Weights of a small transformer language model: 5 heads of 32, biases on query, key and value.
MLP neurons of a small language model. Each row is named by its layer, matrix (up: input weights) and neuron, and shows model dimensions 0-159. Each number is 128 + 24 x the weight over its row's rms, rounded and kept within 0 to 255. Numbers have three digits each.
After each neuron's rows, "fires after" lists the tokens most often just before its 100 highest values on Wikipedia text that the model never trained on.

L6.up98:172142115172130114113111080104122109156144137135098110143115114146149127127121146078119181089150139175140126126124131178145132133157161111112122171098143095084116113106121088101118106136127089151110154103095111108143157131142123151135137124126156107142165161110104197140082152111091183126113146101097181125145149155121139157118137152121137125131089113129138111155118129165121124131135141144129122134122161162120113114083117111110128117125131123075145160135077141100087118113163111
fires after: "li", "ro", "it", "ri", "ra", "ci"

L6.up513:156133150137176133093144127130108159122191133140139119130144080158112137105132133081170134077140153102106099111097114127120115126154136126133141139120123103132100121100108124118140114163154130111122120112146100135122049138134121132148149162109085090129098136138155139097101136108122166157127135146141158117152091138131160132129151136081133145131158150139139105195156164086141133103131147109088097106133120071096137099111126127158143096169112177096117144140146126107125137122164148
fires after: "\n", " the", ".", " |"

L6.up158:140121136118116141129109142146162193085102125132091134152141130111129107094144173103118078153114121087132131079120124129137154123124144109115129137164113130110121055110097129146119099152137105131124117111162076157117139158148140130137093157122126106131165112142143127088145156127136140132111166094180114138138145157079094144096151093093119131105117167142151113148139168110121153141078144147140074154118125143144130108084133134143171128155129140130171128151125099135078121137142102
fires after: "d", "T", "M", " K", "D", "H"

L4.up50:096159121132165121096168124134141122149129134119110094127156099149094163133140148119136130106103170141108121120107146121141172137163144127118080090100127119101052137098097138109138173142201160114133153096152122120091091174124130119127145165153097076135117103204125137094107147113110144104111111123150135138136140101149134130108151146095129165091126149134100087142139115159130137132122132092120138135146127111152131108127117160170131136086105144104129145157146123094131116129139147
fires after: "\n", ".", "==", "==="

L5.up517:101139121068137157115147126129134157120183164163137098149106100122099067115139129132139103135138107139128086160189118161142141160114138118100138122129110120097143105110123142127132123124150089143081147065054122129091129117107116126113115137132113134162146116154131117117103115121118131156100133120154137146106143089136114145111182138113093115099110147130117134193115116104192136086151099093139139140111120129163145125133133147113118140120116149123103110143135122123146176152178131
fires after: " ", " p", " He", "y", " he", " to"

L5.up166:145138143117119133129121152093138094081174133077172117149108103146140086142137135126146153101176164123128117120121120119142112127157138113115143177126116097097110092135113115114125115115138127155092194146089128083124151132123138107101161103131122114126130082136101128087146136133103160119125127129116170112074174143131155158110121091126155127100145162164148109120130142138138145122169179107159101117123135162106101132089074138103166142076134128120163133090115138130128134134109161
fires after: " su", " Di", " ca", "ba", "li", " mi"

L4.up71:139145127085139121102166102160134116105129126144144132148131077124113113160069088128135121157159137117120133154155134129110176139115156123194128095144130145139145159124090118111140177146150114151131140110190136125122109113073162148131133133072129140116127163119096142119132128115091147120161136122130099120148093129120102129114157119120167139155106116113102089136097161138126141094165197142125143103105106120139149103090130122165112125159124118109106112131138118107169107145065154
fires after: "\n", " |", ":", " and"

L4.up569:159161129133150105079133143084170143102127144120085137154155155088120119158113130119110158102135132140065146162160083120106157150107156085105092095153130087131125171134113113099096143128132115170120129126068119157139136131151098088130135126110108122149162150126114114127087146097129132119137118118159150099107137151144128129100129125147103108172157144144138121150087105160144165160152114148112157141106117107112147122118125128153144057076140153142152153086124140126131142139122136
fires after: " An", " De", " of", " de", " Ca"

L6.up48:148138102179120125109118125161155142127173153103150072139169099130145140123145112103132170115115132138116086118105135153137158158118159109157088129125101123136172146125125123100135143136130095125102188101127140119078128130132117191110106169153116113122164151147129117091110132148149171142118112124125166107126099133107120130112135124096135141147080126109163094145096118138149102146120145140119134120125108145134168105076093136106136100111101124110127136154084120148092112144101049
fires after: " an", " can", "ra", " a", "li", " tri"

L4.up218:143131116118170128102139097113106132119143166142160136141151098152106136106099119158124112111111110105161140117124106124129132160144123165153142113123100136113091146105053109091132138125201097195130130099147128094120113155101153160086096128127095128154115131167119107101081155107090138126120163121152116134118093123125129165138146174081141161166118134147112115143134159152103162115145132110090120133081105139125152126079095163146125130142106153125089150147124135131154140134120130
fires after: "\n"

L5.up410:160149133163130118116129135121132128067159147107121115136158126128129098163109152142119122163135119094117104108110129163155164124109125136159092157120128112081070124115086146151133147110174105133090138090101135124115132168096108096136136135151096082137096146126100117110134123125103128100115151116182143139133163113104160133112106124119096191104095120163152134160100177103158129157165157128157128145121095099105110112117132170129150132096134185121134172092116123126118128119144134
fires after: "\n", "H", "==", "===", "."

L4.up101:156160146096165136120169107119116162122134104141158148135132098134107144133098126096132142134134168089126149092168144144148113140105122076167144162088076138143115138060107104129135135141128123123123112096157134168114107127113130125166166102123141100139158118131093147121128103126136123149141151148196092144153136143091103118105093194104095137138101204115099121127150159114124126098156120116124145121115123126140126119111107151116117140094137104135130164107089102152112151122123096
fires after: " ", " St", " K", "-", " H"

L5.up372:118116131141120130119138121147131145130125115141128129159124100100122136164073085089120166107150176129157116156142124101132119117155126153124098104141141144090046128120094114119135150178116120134171109089132132158120080129108157153054094135134143113147079146134116116095129164118110139123121140119138146155135115106136111131112144183108127185160120115129156135141131131118140137112162109122157093132104090126122160132151108135151082124107104155116160135154179117161121112134078147
fires after: "\n"

L4.up182:136163142138148137111123160137117158090144110150126129157119107144142163124141152119146110126135117073149098096094135116142149171103139117132130145128134135104068129122082123136159108128164134136136161106143118138093119154149107101126137125131104077122117050142135128071146115100105158144124155125167165130112108118108124151086140098121065161110080142155117117150134132127107127149111130124156129107120095086151094105127134172151175127116086145086116146124141135119179126136167114
fires after: "==", "C", "===", "T", "P", "S"

L6.up639:129130106138123145137138108111159106101105127126118106146128149111154083111148081109122137143172132106141185137160140132107136145152113105134124136141111112103120115125128147166124119166177121161123139120096134113147088121142154145153114114099111164173151118140084137163099084106131141094143132120148124130135131176129127133063167107107120124086103133128140119145096154158133181147114163126143094105094133122156138115113054124122177118067135132145106158125107110157131111103106079
fires after: " do", "c", "ce", "e", " O", "o"

L4.up337:087116164128129157128136103081187129091126096107129122145132142144133118103089111104134124151153130125144126102120142170152142170128136139145144154128136111068106113095100152120077140135116144125092164110146128152118151111096143098129133136107130121140105085115112132105132097096109136158121134097109132151132132121098122132121192100093124152124079164155162146145110177150187118185113125121134110138123121142106106105081115134127164129133132130107114150095100135137109175111192130
fires after: "D", "C", "p", "H", "o", " p"

L6.up142:151100094106131172125190123165129151101080083139133143140161121115097070120108123143132120142180128080149115129168153155145120137137125127132141136163080129111121106124137142162164118145177143120130158136094117107138124110118118169162144102105133094169176117106062149140112096102091125144108157147132143110128120156124112119108122099115111146079110149126127122118124171135129145097151157145121093161120111139130157136115118141129148128146123134125110132108117132126157158107125049
fires after: " re", " O", " Ho", "-", "o", " Wa"

L6.up316:114126114104149102123129127134139180077169153139160099144104105110143093143107146124133154094133160132132104146107114150161116132143127134153126140059130123114133124104098098148137145127150115138113131085065149109142117106163157165104097195128115097132184109162131139133100121141142133113095160141099147168126112098129091165115170093121130128127098128124138109193112113116136163143147095142147128143121067141142145125127096164130116142107112168128123118151135115123121126142180122
fires after: " he", " his", " as", "y", " He", " her"

L6.up56:125183153177110137126144147139115102116136131125125096145102102082131133085132157104131130092139143089145117135154133121121177138107152121111124164118108127185124137096106088053140114108121110146117153109126114155125124119107127166090128163134141129131130114137086184116128131143146150136075164130159140110135146158118137133097138086086158144140088165110153119101125107130152114148101150149172124122128126155105125082136161101136153093138148142099166148114145146123109162081116104
fires after: "d", "li", "vi", " can", "la", "han"

L6.up230:116089116160153124120147140112137180082182145134166122147122115117133152132115091107134081144154090117085143124175078177146139136097149101097136138098109120091107102117125101143134109106142082187136129099076114098136128121083176108114131139127151105128143114162125135150095132131110160170094135148115135161141104120095141149094153106091115153120133120149122137132138143125111148152110155119142158156121128135149097119155092153132149128122153147145127091097123115145086165155147144
fires after: "th", "le", "e", "y", "n", " "

L5.up400:112143134078125127133151113147144153109144161103124126138134131140099141113130138129120141122157111115119095123131143134171091157125130126141187113132129140104117101112085164180118159104131125107099141126139119103114103136098137106124155151166104113156095065130136119139096120129116146131142169123181180135123093118121129138070166139107064137118111142140098130156132165128116107116138112081121146113122114128108171126114105144209140132121109090131086114129121144161169159141125083
fires after: " ", ".", " was", " re", " p"

L4.up486:094192140103128189105158168104135113116123131086113132144171140135122154112100115129128144164137096154135130136136147142112160154108136146153097128126128097120122161101133124138073131150112154138111166064104110118121131127109126171115138153099104104123132130198103130147125096140106142125089122107137118128155124105112136157140150115116135162117095139127129116158083109131121109136104130151110157190127119099098106102125101176122130114136140141153114113153076071133107173093139139
fires after: " ", "g", "ch", "en"

L6.up47:102132119077097150082125148148150159142121141095144120157161113174124088114101147104125148127123133088129147106099143101139125136136112121101109145117128160150145138130095119120118070155143133101130153100121112153161144176106135130131158107139152125116088123141139137136099065136139145132128122132104116129122146166149091143114129129131099125121144103087138124125106139105137139096167133116166093193098142138137184136094083147124126127107120177154150114096099133119177175128141065
fires after: " to", " ex", " w", " W"

L4.up26:091106152096148126127124117163147077128115158123104114138102096107169103112135127132157130113129162125124097103142130108145160141126160093125106122134117108130128143117122086177109107131174111127114134101190115102163138145133139170159132135185128149172126159151079154119143114128143136090156141126109144114154156146094089137081093164120095136089146094105107102138147133122192113094102123159158098119087108120098121103133122120128150102130149169143126133101116156121118152115094114
fires after: " 19", " in", "°", " 18", " ", "ed"

L6.up526:140131087118122114089146140103129110148152113133171068162109109164120106106157149119154173130100140128139124172109136162119142134152113124091090121100108108184137139104104132131155113180151114120111122073109135099106091130128165113123134120126142142130125086115147152126086122162123130146101150133109153172128129156124166143156184106123123159109117115063127111153094107095124113077148116148117141176102153114140153123098133157169157111137105133133105131135105132111145166108145136
fires after: " his", " w", " her", "s", " to", " and"

L6.up516:086090139096123176081144134128147109116144174109141087141133127122118150100093108168147126122143135116134115153157185157111158125104160088120084183139120129140106123146096133153093114164122091112114146140151117099165152137135150115113158129171133081119113126123134132167077156142098122109071139117125117114123135157129116122101126158146097135116145141082106126135126147090183118087180109142119169152112109124123171122108098153111145143150140143146142132091118112125112126133127110
fires after: " ", " in", "on", " N"

L5.up194:108154145127121149136110108138153114141094202106081143164116148114113135155088095132138089140081142092153090122172136130133126153136141151116086107140121135122121139119124127163095135081141127108144136158127130151176133132152141170124138125159134121128133131117085177094125130104154126095148172159120134096113143148123127144115121107123077140110169118114134054135117126105129132150114130153119117146079109117137173051135135141097115096109135139140126109092154082117135115120111144
fires after: " 19", ",", " 18", "born", " 13"

L5.up113:126136076086157150115164137099192138117133087120136116157138125128081101115121140142149114092152150072145102119156137156117127110136133118125150117120142124125155152132104153131093103171094114118136161120117117123169150119114169181134116107157119129162131163145115100141119118119118117118093149171141123108078126206143111149115119120115106134159159123130154134129158154107067160128119153071131121125096133136114146105113102122110131135080140151129125158134152097120139115117161080
fires after: " ex", " pro", " mi", " had", " was", " to"

L5.up350:110144161135150140101127114114139122135123147121144131131138126117138128102151138140125109163144119111152128141120160133153103149111113082129099132135126147142100128113123071113113170153125144139082140135079107122152133137148112159115165164063082145126118138148067161151128156099121122143175135132143178113116079109113150131127100105129130123098093171143169097172106112094179115154104122134137127171117115051121185126099098100117134109144142125122137136124141127177123157127138126
fires after: "en", " |", " place", " –", "ver"

L6.up532:126141148143168129066129069113134176120131164170160122147166109112110132173116159144147120120088128093135082136115118179109148139152146118144156127125081134167080109120114090129117167119143131103119124103113122122138120116125163110118109170092104106142189104126129116147114121083143118134134158166096145162103091118082132147137110121075101152132097171163096126153149129136131131120176121145144142144129123093122139124116118144125072111138141137111104115102106136139126146120107130
fires after: " ", "-", " the", " a", "s"

L5.up379:139148121115210126145139123154131147091174146137113122138144104119115123166142102125117118150111127145155139147195159133125108184121141083105152116112094104049125118109136102137104169112133116137152167106092125136115127110094115118139155105141122097163165135108110115144084112096094110138124140115136146119126126161132156119116137140084091144100076147120135104109117179140093139109139108129112104133137143152152133099140111163126165147120147122136107121144131164144109144141065109
fires after: " E", " Co", " C", " Ca", " de", " me"

L4.up387:135151121125162144097130130081160151123157134130078121146166123113104101122128088175133130090143104157140116169151127109147142143081133120086120141120126115099096142137128106125098156115118099101110195122109105151143118123079146094113107123079128119154177148184120123147068138113124142114139125104163113086102115172144132123111160161112115158135116141147103096144138143121121135086101122164166156162118125115126168107106121145161108133126147129128113164084165133128102128110140137
fires after: " de", " De", "ne", " of", " Ne", " E"